{"n_layer": 11, "d_model": 512, "n_head": 4, "n_kv_head": 4, "head_dim": 128, "d_mlp": 2048, "vocab_size": 8192, "activation": "gelu", "norm": "layernorm", "norm_place": "pre", "norm_eps": 1e-06, "positions": "learned", "qk_norm": true, "attn_scale": 0.0884, "bias": "none", "tie_embeddings": false, "parallel_block": false, "init": "normal", "init_std_qkv": 0.0224, "init_std_o": 0.00477, "init_std_up": 0.0224, "init_std_down": 0.00477, "optimizer": "ademamix", "lr": 0.000366, "beta1": 0.9, "weight_decay": 0.41, "lr_head": 0.0106, "grad_clip": 0.5, "warmup_steps": 577, "schedule": "wsd", "decay_fraction": 1.0, "decay_shape": "linear", "final_lr_fraction": 0.1, "batch_tokens": 131072, "seq_len": 512, "doc_mask": true, "train_tokens": 734600000, "steps": 5605, "dataset": "wikipedia_en"}
MLP neurons of a small language model. Each row is named by its layer, matrix (up: input weights) and neuron, and shows model dimensions 32-159. Each number is 128 + 24 x the weight over its row's rms, rounded and kept within 0 to 255. Numbers have three digits each.
A block is one neuron, or neurons of one layer that tend to fire together. After each block is what it responds to, as a language model described it from the Wikipedia text at the highest values.

L6.up312:143138130139091114099140121153110103112145112172131147146145131135141127131161155112137090148096127137148094109084121131151139149115115151100116122143125113115159121132146113126147179207149132113117151146112125130096127120133149136108119182124123110126149070177099099121113170146169104141162114105123152133141088131149140123154091098117118158138128123129123116119113137146096128089135
L6.up894:151117151153147101130154116125178118127132133144089119141186111152110155186110100126106113101081152116102151107115172137138105137116123143123124078150151112126115121107084144099122112159124092143130134103111120134123160124108140142102175137120134190123146104129095118158124104156137116149144158128145115131114142143094091120130119090126116106142100124138113141168109150147117095119136
L6.up918:132104101176127156129150132142149145131155121120076147139148128093165165120104117106149107082114165171138091112123125126157097150151104121088119087166120099139119128127103133129130146161135136123124117128158105153093158141104126145135167092118118178079148090148143151143076131132169122160155133121116165151083080110097162111148162093131132112157136079141124106114142151132143131140126
L6.up2027:143134103158172127136143131116187168141178127128166144135177115111148114105128136130104118142092132110192133148167151115129080151121119083117108114188112104169105105134171129117168110170104125127130146148111093103090115124121106111127115111130126115078136060093114084127141137120103169131094115114182127098115098148107136132139100101095110120112143172157127143121115141114109152133118
Description: Digits, punctuation and line breaks in formulaic Wikipedia data text, such as census figures (852.5, 5,536) and table header-row ends (Ref., ±%).

L6.up227:157123138129143109114158099105178151111145123092116079137150095115143158152163134128116130123133133115119163120142101121158105178083137125138103090170108106147096152133147168138102141142078160107124155149138154112100071129129105128104166116144115133145164085112153111127120152117133120162101154069097134085145127128124103120125134086122128134083124122178144110099132136125095155151116
L6.up694:149111139106137110111159101095134161093144135151133138114152091141121167171149073147141148123101159141124166140129152150153136101108106160144152106177101120123115126128142180165094139123072119141143119135110152139111124119122138115109165142081133173145091124118126094165090177112164135148126174110124131103154167092113141177120070096181080153108142133123125142108144162127114153105127
L6.up1316:141144131116155123158149159101154125162128116138089116098159100144136134114149111096140149145132132174130146131152190146155133107117115189114164142113105131068116142111118164129137105154100100133123105132124122166088118118133145089133190091100127156113088157127110109148127162159128157175124109120136100126168114158133144147092099125156114143128127106151095140106149142121136141083099
L6.up1368:131103135124171121135157164139121107169149135130092141098097126117096142121152114129143107168099109098099134176158115159134139191113138114119098099118131096177079156137109163111130104159117105121133109136162133090113117123136102084148155116145128128126156098145146105143127107139140116168148100107133184100149125133163133132126094135134111101118114143115133113091176163134106120146115
Description: Commas closing a sentence-opening adverbial or transition phrase in narrative prose, e.g. "However,", "Two years later,", "Early on,", "In 1966,"; occasionally line breaks or table separators.

L7.up877:152107144114143097140161172147155146116122119135085150092098126158149159118135145154152146095106157123154150188158133105108120148113116060122127102120112118113105137099111128113140136140099113131104162113116120099113186190149108162144153108121093168114101116131121117177169175139146078141176138126127119121088150117164134153124112125114141149141111097106126125140117124184112120121118
L7.up1219:104120105125137117146141143154143147111105139133108140149083113157143124161161119143114106123105142118138144173163115121120149112136141101146122091127100086143113149127125130101167168152091111127094138146124115147114143220102137121163125116174098129119123127174111087137135206137141090150139141145150114087162146123111128179131150097117114104100129127134159131130137146129106109084107
Description: Commas closing a sentence-opening adverbial or subordinate phrase (Under Staley's leadership, / As of 2019,), plus clause-joining words like as, when, where.

L8.up69:135177144121137107143124162116167157104133123119080151122134112158172122155128124152104160116119155105173116107139156148141092137111121128160118099151119080125126127100118175084140144142118144135129160100135136148131096155106137129141123119134083143111074104118134091149136170169137153118146131142125174081126117150098094145136136112140112143143128113161149102121133124092114114124107
L8.up1101:163156164121149114172164116115123144128108140121115117124102099099139142153157118122094109118096126131127114110129140156121151169117110151119120110119115061122130133069167178119069126166118101149166128102163150159143123141095178136146165167135124113091135127160108119131091144126141138178130146116144116148147146133160124159140111103123107139150130086156116116112127132136093139067117
L8.up1253:113112098127145148112126086085108150110107124114083123158111118108144124154186086123097123141112092092145146132129150138108112149129124124114119082125134104122138119093173173101147122144088119154130105153110147157125117169116153131156126128107124146110146105143117087131106128118100119150152124138126106083170134114121124106101113106113118117110120124162128125079141134115124145126115
L8.up1340:132155099121125109114127113114123117119118101133129137162101096113115129126088135151107109133130119114112158092130139144179191154118126140111183098174111063159105121114114123131114131150097126121144135137120125139177107184080117156118168121110096128130126119103132093131109158172127101127103108130135139113109124159110162130126153081125168128135152137162143089124168102129148149111102
L8.up1452:114126144128172118113148178147138150149111147108125150161093122151129137106138093163126116101117127133111155148162131090126143151152097113131150079149139088121127147115088121109141109164109147151105123134141117145081143150113151121121160112121160139097111126154153119166129135140130138135125172083181160151125129097105129136142126103101107128148123069106132150116169089125114136092123
L8.up1559:174133139167160151147171108118155149131117152117127097146109088103116113126144139151085149139113133080128102088129101105124074124103136131150098090136160106122133128116147129135089096098111129103126151152110139145115119209117153173119146121094103108131169114168120116189121198130119134116137125132134145129093143145114141116161128109103121157126126146147164140105138099122110126151172
L8.up1758:122155155140115141138143121127147167126146151127127144126103098167143126197132131064119132133131099090068115135152106138115103159142139110080120120138099100065095135113131154171122143148112154133146141157127145157081100135135098116131112104145120140133136164119108111133109099127119138125098132129132144133181148141076107170153093030129127116094122141168150142147139138128108137125142
L8.up1992:121131140162134092143128149138161117101140125102142120157133121121144129210122087116101097123119166135116161081135173147121113111114129151134108106101102105101161116129151175118131140192093145118129128143100127164097086131100148125145140114159105096147101136158141104152136133141153165127125134149129125122175142081108126153133145110123177127090120158155126179089146066102123129085121
Description: Tokens that end an introductory phrase or open a new clause, after which the main clause starts: commas after In 1983/Today, years after In/By/As of, where, however, opening quotes.

L7.up431:089130168113123142107142135113123140097135062141127139133120150142122130134105112097118123146121132099115114161129120103138181127156123163117155130110093085155119113140123083119132126154080108134154111133126134113126125099139124112073141150136125099116142119091101071116105113144128080134157165106120118120133104113121144094118096111096108118139149071101158107124164110132110142142116
L7.up999:137127109116114123063167140085125135179117111135105127154114111119112120134111102123153049085132110082125131117141166112119157150127135171115157142138163100165125108133124134120100136142134137104147119117140168107122102153143124095091164145118153090078152140123135078130117097115116129136149133117112113094150116111128107149109144104106133116151126108139098146128123113127122129144126
Description: Mainly the n or t piece of negative contractions (didn't, couldn't, can't, don't) and not after does, did or would; also some scattered word pieces and conjunctions.

L6.up11:156152123126110119111139177123117138149126151130129084105111133130124146154146141130132145127127125145157139120142134144123128149120108104149109130122126140110111156157112117146090172165127173102077125108138125112118118159130148165093158147074122155135153137159117109179123187108115104130144136131166167099159076146142156136146114124081147155096109097105126163142118128173132114170079
L6.up106:169102096120084127129151157109097133111137113126152130131150146114150120132112140156138145139116180143165136118124159152130137143124101159114159102143197087082118122115096113127111101154120157139121140087166134140120129187086132138148156121112123143095108122152093127168124127117147149125126127114105127103173067127143144126137130102107127137118096102104135146109160128147144138119104
L6.up1308:119142138087119105089157126152129099124152157150124130124122126158140124117119123133173157102134130112157172134141159139142078148112086110118120129162145120154137121132093147129113119144110167104112123141157121087138136111087164134089137119066185141116129117139142139150099142146116104124136111109128128099156093126119123128139135095124141104135146082097150115129178115149119130079142
L6.up2004:115149111096128116122132153136098148108162141129160107108148118122179140190142139127129107111103177091146160136154160150133082128141121092158134156136137109169121135129111101123110140148141147092074131113126164107133134157100107103111136148064133128138129135151113105138108172133119139122162141123132137090157100079154100096149154118117153149080101048067104157124147100188118098143107
Description: Final piece of a person's surname, or the token right after it, such as " |" or " (", mostly in tables and lists, e.g. Astap-ch-uk, Simps-on, Demps-ey.

L6.up287:137112131175103114151110126113116100105134141109110127120159139083157127168136088121140133119127166143130159147092171148153155137100114143136172103139114074141112185126145135146142152116148164094100112123134100103126138131123171159120148141099165178110161119111141051136100170144160141138138128145176202121151109134157119122127117125096110104093140112130135108120118136128132105138113
L6.up1349:117132117097157106156111122104145107119157095083127137132154120138134140136156122167114122145126056120135146130109132068184139138108125116138122169139114128107132138166130161122113081089175142156114144155132113114090134132078161135117139110090130137114115114121124141117117197127099122130124116170143133104090085133117192107120163116110110128098211100137135135145112124135125169141124
L6.up1932:150122173159142164152134140114136107152121142083142111158129115155111146151123145120096118132095138161139091109127140095143129154119148092132122153203117116111129136150123149123110146112162108129133158133118131081139150163071130152179212097144140139123184114173130095080125130114134106149103147111129121153156145109150152170107135124066117103092137166147142153081125120108118158081118
L6.up1941:111104099152160136131118106091137148132156119092181111159135097121211104145136132113111133106123141115129122091079117081161150174142123146128106150122142116141123122119142118078106120151110135109102147131113145105085101121101094137110131109165134104113130109121148117130104123140110146136118109128133131100167119172085106176133145072103166124111161081145133121151114112145119101114091
Description: Decimal points, and sometimes thousands commas or cell pipes, right after a number in Wikipedia tables of results and election votes, e.g. 49.50, 36.6, £14,000.

L6.up709:162159134129151096092117141135092124139145104156152164173127122122150109125074108102116083104134158140137146123141114108146133109111115125150115086177109090059079102110133116178196145184136134131098138176073137150157152128136116133110166136126097122126148122125152153121167111128137150097108164139139110128113132122124150170156124087141092105136104132099154146123134103157167121125134
L6.up1207:130164132110159137102148164171132177143111110145102091098136125147140160135155121139115112087090140122154099156135096148129126109101132098078160133150125121110133108148128130120129168121108064122103102132116097101137125112132146117135199097112100149136123119172097135163114120112153139107135134146134136100145131132129117157107156089117129125126098158127110136148135204120131099151110
L6.up1488:162121136134135123139122113105121124100166116086139122158130145114159107124106173094107132135126149128111142137130152135122112159114093120119133123173121065118098117134147176105175140160106125109121178133155126120123149133127131117140129174146124127165143119165153096155149113108176125137100194098154106083136111134138134128137152089131131148107092110126118172140137128189141138087107
L6.up2006:122150149142140158158139161083122139145135114106095087149159100159166151139145157138068144140127118130158149125139141158156096135108100140143151111182165142087091133145159155168149120139072159128100136097108125121139085122121098117139192128135142150158108134139144094167131111125155131099125156079140125109151130120124141158146091138142048175146128112129114077088126097155148133072143
Description: Subject pronouns (he, it, they, she) just after a subordinator or comma, such as that he, when he, as he, usually in narrative biography or plot text.

L8.up316:099105140094147090101129154125146118161124114106164136160118099128144096115133117077173119173149089093124106140132129128126143130065125137135102137155100132129094166146142176099139136068161164163147104171130147115130106131147154139148124138125118144150105140127129137146141124110149106193105165129135140082121109097138127158123092088147097131155097125126133060159124113120113143146145
L8.up383:122148112135152115123138113119158090119142080142140111171123162130144133129118146077128074159134127141132100129121155132151127150108092142119123149153097137131144117140139169101102129139110122085113109140110130048123137153131107164156137105114143130084082098163140119103109123118129127133131122126164147123120160176134196141119150087153083116120140122127145161095150137157119091142092
L8.up476:148141127140154110128153152133132100156158148103103132126085128127161152132094122107116151138134112118120130118051101163136119115135103146130100133151119148124090133120110110142099148171160160092090128138123143149139138139135127099126097142125145148113124124187127124115128114158087128120096190086099145089109105143112171163080133094119119133117157144143181093125156132147150156095144
L8.up774:122097144151141136145113152126154111124138131104144121181108153126113134114127131110121125144087120122159093101106153137112148092111098174094104120123110125137103117121112157106111171129148163154110173117130133098133100125120108118175172134099130155141136144121151116165094146111136168158097078125126105097092080146115130121111110155121093121158142101155102153142083111143115125096113
L8.up1067:119122177141124131141094129108135106148139142149139135144131086168155146144111123107111168144080133101103150082124117136143148112099103149098130109196140116097084104122139135147126096092133117107131120136121088154099151121082129143133105125122152110130120095126118150194119148165105162132147114142144118086100160158114117158126108101157121155144139075143129101132114137161134133141138
L8.up1455:129111120125108128102090118143118107104118136134137156122115153149133149195156148127138117129105126123106138116077094140139113154139090158123107097151094130142139152124128122141130156142072107120110165130104140115096150123130086091149105110153084129146196147181141126069130106113120142132150156127112109125151104141110159149057106108147115137105124089128125074137170107127112119110103
L8.up1796:118102078085129084107118122117118090123182126108128138122164137154115118145102126156124133166097143148130102134127109120128128139152141146147135164171103108104103098126166096160125149133102124115122131142127148128113100138130105108184094137142138124156091134150123130125107142097137165147113107117147131102113082119105119139126119095114117146124116102096133092132126119133097154129129
L8.up1915:137080160128177085176138196109178150160084139143164180156119146140149114137148161121123106135092106171142131137101133123125149129086123139133120113132140109125111113164153162149148127161133111138111161154139146138127112121141072108125137098141167104097110149105115112118118117131144058129105116146188127133131133170127151107140155147116131138136128135118123110122128129152105123114131
Description: Decimal points, thousands commas, and colons or dashes inside numbers, such as 97.87, 27,000, 30:00, 104–88, mostly in tables and statistics; rarely mid-word pieces.

L7.up20:113096108074129133110138131140095185086136173118115114108147106115158130143146136137168139136133169128182137142166134191139116094108101159156143118136121116102113134134123067154119114134097133116121156104157147122114099128115126155117149120129130163083093150197110165127120170093152137132120145148159118099183096158157147164148116103149160147107121098098114160156114124200138113120125
L7.up1186:085120131098117107143131125130136122103122176093100135121149138109149153134155115138158109141066125133162133128152174141117138107137129123106140143098116099138123116093129118129143132131120132100141128062125105122127089144113116147113157172101125164101133123130078114126110166091133144093157145106109138126157119115110146153062112089069083128121071119107109176142166158159108078145077
Description: Final word pieces of a person's surname, or the comma, bar or parenthesis right after a full name, such as Richard-s, Bl-air, Mater-now-ski.

L6.up316:122088131130151135137151106124170146131124164106116087157149142154175155145124108154143087098093143106144182113146166154108125151132091128074143107078118099141084125138137127130116095137122150114138152110140121129120118134152109145110105127117098092093129131121124080133101096119116135136145134107139148135134180102149111116116124138164132100110135136107150160106096115124145091154134
L6.up545:149071126134153131181141147100151093145172088123146154143163094127142082087156132124122160128118136115136148134119135155103134168125125086107119120173152101124085098125150144125131166155118120125093125126115133128100118126123153093108145165136119098101113118111107105159098165122115094131137137101124139115151138119134120132093127098166132109117131108132116081093144086079129118109096
L6.up1628:099127132108129136128095152113163143137104123088181133153084080122121122119094077136145117109141149119104126100129108142162125120107114138137168118133138126141097094111172115100130110085132159129127148098124130164104136162118113138114140121167132112118155106115135125126102107137092132117084160155106171108123127107085146112154179136123142113102112107111134109088132109062141133126111
L6.up1965:133129126130156146118149114122189130124109113122145147104155082145162132107129123125142136150141185136198170108139166123164135147098146158128150101156162126139116090138083134151133153191117126117120162128124134084101173135115135113129121086102130099136087145110130120146133128112142112148118127089103134139131126108113118165135140117099137131144108140151140165127125125134124127112143
Description: The first = of a wiki section heading right after a blank line, as in ==Personal life== or = Demographics ==; weakly, scattered verb pieces such as inher-ited and learn-s.

L8.up416:147145130148147085106143179163142071159153142135143109145144123132166126148176086079121135084143103143119129109170139132162124112104127110169092123135094143117095128151119125143131122135116185177143109130096083114143155150132095137133139154132090155134122142123133171087149120162094160146116128148133135122132119196131172137165131155151110106110134137149167160123094137098115094129051
L8.up808:138165107131149100108143106114152132124132146116103093172115099149162135136105110146106114116119132119147128148124140143160167098142118128098123134179135137108141166142112153099157209151127164156119125103121111090081128167145132145135092151122164135098146100135132175108070133136094141124123178129197175097123093168119132131133092138127115115131173105133095144146144129118103123126117
L8.up1281:154149138137104064107104138159107107156177137150171064148101099131136165114135140146121127147166151125107180120119152109157146104167082112152111091142109098124101152110139122128163212167156159121057094120103094121155128169153188110116134168173138129067115118141131136127140144106129126123132126119136163105123141180124142180139137135100138115130158074150195118074086112130160142107091
L8.up1456:125174119108145107113123120153140135128176136142112136131154115112189161104148137140107117119093142102125124080140169094141101120169095111103085114191112120088135122145137126127138125167134166126139148116114112116146119161124124153132114108120136137110133135138132147150121162110152132128112110152105149090104133176149167138117145124124137121113166100149117121081169090157114114153121
L8.up1614:155155116188127125111125145154133149140159110148090125125123138183110139150129109103127158136136141153146132144109112133121155140145082108093128116122112116109114116127090106101143136139148137145090131134181132135127122124160117123138133160183112091119154131120107158133151153096115097135182120105137157127137152159189180163099110106132110132108111112159149145133140131121152146157101
L8.up1738:163145130078086116140101169141110107155141144153099086154123167100160161129160114141124120126109099148177110070167163089113139145088136163116130100143140138114149111129147167139117124166167127116096159091140158105139131132093116076145137147133148172147134157130111107140130143145144105124139153127088114131155142159135150129165128130129130116145094137098188110113121109118130136132112
L8.up1766:135125126118117109105128139151122084131146138157139125168147108169118130135152135160137124128151120162140135114127154130152121126124105137097127113122076098125169138120113127104112123152166132136082114113137118102135147131118136107129145142165134155130129137092127163132134124138121132160160123100154128103122115124140132118178144110137086131130110098124154189130079120100154140116090
L8.up2005:162140139099142100139155130088152126076163112202143112146145130167158125133123139124145149099113105139156087133135155112126138113164121107112145098084125125129130110151079104123138164116095181152074138106125101132095129122146126115125143106087154163051128140099137145114091133168097133131132070133145160112112132145107115120151146121138106114111159078168117146133136111114093115130117
Description: Tokens just before a figure or name appears, mainly were in census prose like there were 13,629 people, and table pipes before vote counts or names.

L7.up663:145135117124175146135134123158163127139157089171100170152114150106138177153108142139085131148146138105151070104108130109174118111127110121106126104123116141050113101108129114155112100159122149126110142077116126131086121143091114148124112141128113142086119090136151147119148133162115149139103138126123143115112113169110100150111136117139089134122148120125140126116141120120109162104081
L7.up1227:169121101144156109183135119121141110142148117115057144128112089154133136145132110117129127122142126133119131099153127110154140176136114088126162092108066124106119161101160116127128123151120129126109130160132108106097142153140109149113160100155123140126120097151098076151144155101128107151123157143124157115113145143126141149106133095139125135114137096102160067109135116122128140104116
Description: Digits and decimal points inside numbers giving quantities, counts and measurements, such as 790 ft, 47.90 in vote tables, and over 400 manuscripts.

L8.up97:145118162097120132113139146137148143097125140111123137163126110105110141118140128159093106111121130128151102126143130139129148135131082147179123118144130140157137111117145131110108102109096091123155120108104146136106130145168151122117127155074097146120125104147127157101115123090133122103153147129123123095161164156118140124109134093115124105090118117129149156117163121130135146097132
L8.up114:122164134129078140121125103103065163144129152165094088178131123122100153130130114153122142112187160155144139154153142137130081148100112134145176110123131138161130147115085131128120152156113139111156123122126178105135143133125147137117120104124142110110135116089105098142128167144094119107134099104139136124147092156148154132162139131093109125105129122120164106130131144124116129132167
L8.up285:116118142102140104105128121109155122128132120120098122138169106122175167128134119074141136138099146097165130139127109125104128110088098135139162156110137092145098141134134110100138149133113161152126141102140143127136126126116134129068122160150124135113112140138079091139160139126157110120122123089139177164167109163143164123105131073153128089073147139147104159114096144111119159158123
L8.up1326:108124138089105111122154155139136146150168131114102070170131119157199120117090094148136122133151119101177108130117143109124117129103085148118147129138106120138097111113125111111167155150091143114131122098113117129125059130196151123134115127122139145104094137144105087109138139078190117158129121098156112122147118172125165115148137099128107137129139133089129124103123114127121153138142
L8.up1560:122112124105127126160121156118150134114115152105124120115110117112155145119131111165143131136126181114159130141090112126107168138138111122164139135117103098175087123122146136136129116114103113161092123130150144164167092129138131127099144127101068154125151112152101155151154099105176126179154164071134137117167154094182179148111119099128139150127128125132154149112116135183126143100094
L8.up1722:147152146055120153129125170141161151178121145124107120123133114166151136128138097102137104126096110153137111150146148116129124130144122109132161126113106109167109103158140114107148162156104090121081130138139142147116099140128083077105119117205089113105145133128091114169152103096100138152167147082137149152114160156148167137111146132110154145123153108165128147135128152156100137104099
L8.up1838:116141161137136122140163108145120109135162133103102081107100118134188134128119125157127158113070168134142136178165123139103155123117073126128139132121162123137105158158079186139121148162078135118137127090168144108124134121087146122150111100130136108117162110109124128091142129109118136105082126108135151143126115148170107129097120121112146110113164129166120125118118158153103144169153
L8.up1842:127108094157107144133142124086139151092149166107116142161172133073124129109100067127131122082106109116134146147130153153155144104097060099119090139096091100154150146123107147111121134169115122140167115140134098119127100121155100127098151119136127158109096087116123142163116127104157115101136149077119155141151124153137151112129113092155139129126124106101111129099114170138129148126150
Description: The first = of a wiki section heading right after a blank line, as in == Death ==, plus newlines before list items like - Breizh Cola.

L6.up147:146107145138130127124139134123161113100104150136127156122137087131155150190165099142129135123090141145049130141082122100103137135158118147128117133156119129133107145116148187114117143151168104115115139139140106124070108133075128134092198155126102133121141128137133081165095147092133139158133117130148147121130107161088128139080154104108131101114116139098118124123132156149127171111130
L6.up1193:124160143145142119132159173120150102141152056100114147179165075143119129118118100087089152083128156130155096099126167191132106153098097139124150100143136131153111131143125155151091121144136073139118118125157138159134146175085141133140147136145089155099118119083111094149094118169141153187134151140131121080146153118145147126134128111135093126103101106130118093058142087120122151098109
L6.up1627:133155139169132094111122150116125086111104109130110186153146081183130116156159098109082153176117210157135071153082133118147115115122081159101140135154116123160131130137128124133135150177120132137143189092137121140135133115110112136122147154129072157135121144148103080137125166115149103132140118142147148130178115126131136175105152080130117134087098100147154093096136157148139134184115
L6.up1817:143120135114096130154137124138143131117124107140109139147161090169143145129150123116125155146159145128096123127106141132108159173102104141183143158119145126101131155111111143145105119172127130128141120090139121130137188130120134142104134112134139133131142148144078107081134169071117159165133104129141109141169157111184138138100124144102103133099103080106103120088116147160122157082079
Description: Periods ending declarative sentences in Wikipedia prose, often before a paragraph break or a new sentence starting The, He, In.

L7.up587:166151119133129142109122126126127071096156127154121123157161146119163130160103150114140113143118120097134117108111081132177168159121122155117133115138129118092156149145148141155144132081131137123114130147074123113098141131130068117167092171132160151116111115084150118167132136151111142144125107109163144070120067164055126128149143112096140137120126145126133138192126117118108112108117
L7.up1762:142091109143165154174106117096184118147140118137111113137116108136108110104148113164088109081112140145099115110134127115169093142113122165095120102105116099121121113096114151137100114138104123129131159137147106089114156117116117137109116140189071140076157088150135111148107140148108145122084091173099165122101151136068136098127129103128149108130125103133131103098090139152102092093104
Description: Decimal points and digits inside numbers in census stats, election tables and measurements, e.g. 6.7%, 174.9 km, 8,517; weakly also table pipes and word pieces.

L8.up601:097145114137127124093142099143171121156141076138120124142157141140152152142112148118120112103088118114120114124110136141113116132157131136133130099121115131086126106112106085149115143169097112122077147158106120135088142113157073143148103105114143115126153136158097131165145141133171135115128116109115166122132146162144114179108124138145088119133171096143166138132150108120151111135115
L8.up859:073088118133101117083095165143122118161138141147109147126135126174150116138147134111134096121153133134145160145162153106130110128155093084104163130139128088111123158118080128105061166154129123105143121124110115134079098155131124148122148156107112138129136127125104124151146156177169100117159131136122142117101106111111157138126130119121096087129126119090078133107148129138109105138080
L8.up999:092066165075128153083089142128165123105157133152150111178131112148154143178138152138114110146123131100152128149166143144141155150114118152155106111176081130130155106135123138107084133140084142141129097140128141132104113132109113150126110146137129128116124154086116107135124137114163104144119166148123135093172108120139125185145081055144060083147114103147124125138121107121128097145118
L8.up1111:133137111130146095127128115104139131126116091153121126137119091059094091139126127124132111144151153107139128164166141106174103111124141149126157068142095098113115159102129107135140135135126135097123077125139063127095105098139123136158133173134134161153130105113131141111123146134160117119148101133107138119142090118159117149090093053144152112108129129133159118091099117125121101145118
L8.up1192:127135075162124130152136117146107157068123117110079134145125100102112134129178133130126100104115164140080120129106155123130133151097109130110146106136127072140137105169096117163099134167122133120150153130114111187106143106107076148156099120166163122118150097130118107152161144126157171087165148096125126121137096117073108131091138089138087127166148101152115166142169156150101102116095
L8.up1344:144106112103129107120138120121155118117123170089149102132129105111137130160154097112152119125102122131121122117116177178147138124139150141111142132211113085111115126126122102134152125104135139109148083097091127118114096132118116133134122158100138124137122144157132177105152144098135134168169140141104143113183103085132125135097088130117148112148111093106127093064131149121118123088108
L8.up1421:103102153127126113139131108150128144119097112137165127111120097135164100152095131098175091126135142114146182140103200131118143138124100119125113049122100124134127115128142115107181133169125106124097087122157100138147080125134168098086145134153129148131136128099132113141136173089152093164173162057100125132175127062143187126135110130150146135133123131124105104131150104121139117146137
L8.up1500:089124133104090116086147088106164135121134081140139133163093075093131128144134136100156115143121128080118142143126144117118172148124119162146154104127159130116132169140129096094141151099137141108150161120100172107122118139157137116090103101127120149135094111104143093100136130123183111086119144151132158089102133099130138110129126089107122118152095104136108101122127107163132107140125
Description: Subject pronouns, auxiliaries, and contraction endings starting a clause, often in quoted speech, e.g. "they", "was", "don't", "isn't".

L7.up1692:100074151134126144106126162091147122139160097110161125134129087113176139157146135147113119158105120119205106152152175140135147111135110119109129131109104041140136128127130160125078136174098125134133139116139140099075153128080158095173152109126115154099122157099100086098151194125120146124096144159116181166125095148121149124107117104122157107114170115113134096107107087124100152132111
L7.up1880:101124132153137123117141156167129153146151136121103161119082129172138154134129127105121132140134125106127118091181151143103099136136154117152152162118127151100122140124131154123098127133123117121124077093122118114131057121106127106116120095172114140104120121126148129144104103174139196127095139127118152131128135149141181106120113143121129134099093147128177090136126142165088107092100
Description: Periods closing factual sentences in Wikipedia biographies, after birthplaces, schools, dates or career facts ("born in Charleston, South Carolina."); occasionally colons or word-internal pieces.

L7.up771:146131165090110128118165152127178102118142143119112132136147138149146151127102141080175096106094120087166158127114136124134142137109090152115121107129161104174149129144128143125117164136104137166143098107156138112135116134138142135128133158179145117162081134160104085133121121138135141197134130059128118138118144150148100124160126127152110120108100076139147093104095151124137139146136
L7.up1071:129151129111120108164143112129185150116155102111165155158145106178124121092081117118125054131074121167141140111118136134111104113162116149130124118086141133140141164152135115156126137183124114113120107079139125092137144125134131133136176137160118078085084107123096103164153104132124147148137127062157086124117156092116138105144151099089126143098116134125080085091116163177133154154128
Description: The first = of a wiki section heading after a blank line (e.g. == Early life ==), also line breaks ending table rows and occasional sentence-final periods.

L8.up46:091111129119129123152124129145167159117179162088113134118124124098126189117133149092147081142138137098118100154150186118099123092129113127143108137113157138097104125123102110161107124106084102097110150109085093151139105181143144136108135138091144148118120109115099138085152156132116146108112164139145131135125111132133142161107116135132133129100126162119169134107119116153113085116130
L8.up288:125186119143109125110191123124137130136120093142116125148112104126110143131153104108147151119111125074121141130135183141111096132146127137186132132108137141130135130120098126145121163082134156122085139121146103085126091158113090173118121150091130134174120126124169107145105209116149129101097094110138106112122100115119136162117089144136118164103178119132117134121119125160173129119111
L8.up322:108143125117122124134124127160087078111143096139109118103150134150138116213147138113130157146146144162155129185163201142145104162089132112134126125112148120152112164131068161083137192100131174101146110070144156145117142137115112127100147132165165150101157130142097088133119128142143118139117120131120117097130110086136143166104097099115111114060115085155087114129132132157127107128093
L8.up402:117148124112117133160139091135088129090151115109137120172114121100161124100105114130134126113185210138162151106148164119136151144086142167117097140126129122153108128158101121125117116089164158085093177107131099098130128141117141154084116126118165137144131117139116147098091180143124119118141134137130151116132099136099100139141146098127138125105130108151130156145081139145098140147097
L8.up860:134090109130171118110125157119137180120177085139145152116155149124150100107124185131108146148144134167194065144127108104145135090111099175120110137126121148133107102112090125197101130068114137153086145091185092108148120113146092135133141116116121143081136124136127103141098139155134133118108111157162160118124105152164126137102134090110109108151094108130118145153116116134126135101072
L8.up969:091144136126129135160111116126090098110160103099134174120131129097163106200140163120118158125092125149142147149166138139132115168115139137103146162123127141139160137142094170142126145135121134118149154120145143137114103131113141091094151150099146149093136131112110084152127189117137092147100137144115101023146104133078146164128160095121075134085099121121140174120135111116118109127077
L8.up1569:112127093142138123144101098115098134140149105144087104101145128145127145136162155142116131110135189137106145107105126109126138140170101145137079124097118098128110133150129153143133133149113158127090183100141147078132117137118139134110093099120148118073112120092085109106132129112109079115104126169127164128123135156158127128093144162112106106120143152129133117126115126177074094141141
L8.up1904:152161113136095111139173175133142112082125122144114115091121154077123110135138132130159129124184175125209109158134145125113120137146148103143119133122136158089113137109114120119135148105092120116139133154124157098148118135117100131136142145106141181137137110134115145131133159133118158103130127122136141107131116130128129128144123145090153123089135111156180092101127102166126066134118
Description: Final or inner word pieces of people's names, mostly surnames in tables and lists, e.g. Gladston-e, Harve-y, Byr-ne, Thoms-on.

L8.up444:151102123144155134128186152110134125163050152134164129156097128118074146115162153127108102140109180122155132133134149119128123192090138091108090123162117137099132143127119145111135090147146146156118166117140116095132181171131113103145142097143125133099166105150078152092124142124093079133137132104107107117118118119143104131077095139110146128135072160110134068152097122157102101135126
L8.up689:166152139132131087147133114109109135119169119116134146114094115093153142142134116102126130107103151138152141122194086138121122151166132139130124131122142151149149144152147159082114146128164153144141121098105126097096149123109127128136106161141160174148108124123134161116139118180127151129120131122120083121110106132096127131145157097129116137104148108075149111137103105115124135094141
L8.up1031:119127127098116129108146125137172131122146162092112170142142121109135140115129130164128145141135142086155122123166122159113163175147093084115049085104098150140100130125118186135084126123095122095121090103132167118134155091096105136125138160169150116149137121151133122160139144179135111129125141126163111128160137171087123105102088107143153140119177101116168108112100137149110108122113
L8.up1041:158172123145130139125155162131157133157108117098138152119125153123123111133123106127140093139116140083170074107117179116116126122156101151141173089164104103158117132131090141085110101152118106083121145134126115097138138126083124167106190115128110101129128122156121096156101074159128124143151132113113125171147160129112098130113173153120094077140094132098102096095118106158089082132137
L8.up1062:107146149130127111104134156116120167117118132112172164141112065138166157164197109124104128113108142123151150098137154123115122117141120166138128171127141093167110108114143152088106127129136102108164136096172154112104122151077164090140157118163107149132163121104117123146092185171084092159104122122122160058135130155128124122103136113104143131131141128109110118069154135129124156128101
L8.up1269:141103116109138141122127118121129161132141110119098181123106120136129105134142117144076127148109103128143084104095154165105117162123118149124155086109138109098095151137163160150145117125131106155124143135206116139152130179126087119076140132109136139079182067183132166094079112139122145127119119153124136131120138101130135124125081092145123116102134109117144106072126120137118136142103
L8.up1472:140116143134143156117145118154140161114150162112097111136137071106133130127135111099099119123117127116130102120139112143138188167118118129114106121149140103144131157165152144118100162083129116122141107123145085115120111093129126156132131156130091157157141116159115130105081146115168141134122087135146124125144136161139106135121103139149072149136124141126154102149101177145113164082128
L8.up1631:129133147150160150113139158130106161133149119116132146126127090081114123137154122099094154114115134169117122096145136180140101114142115143128074111129106106115130128138153174124108137133144124138152086073198127131151136152091129094125174132145150131131180095149124100132082126145100180144101110155154151142134115137130147135144134094089172087121158128132135120121194121158072174124138
Description: Periods ending declarative sentences in Wikipedia prose, often closing a paragraph or followed by The or He.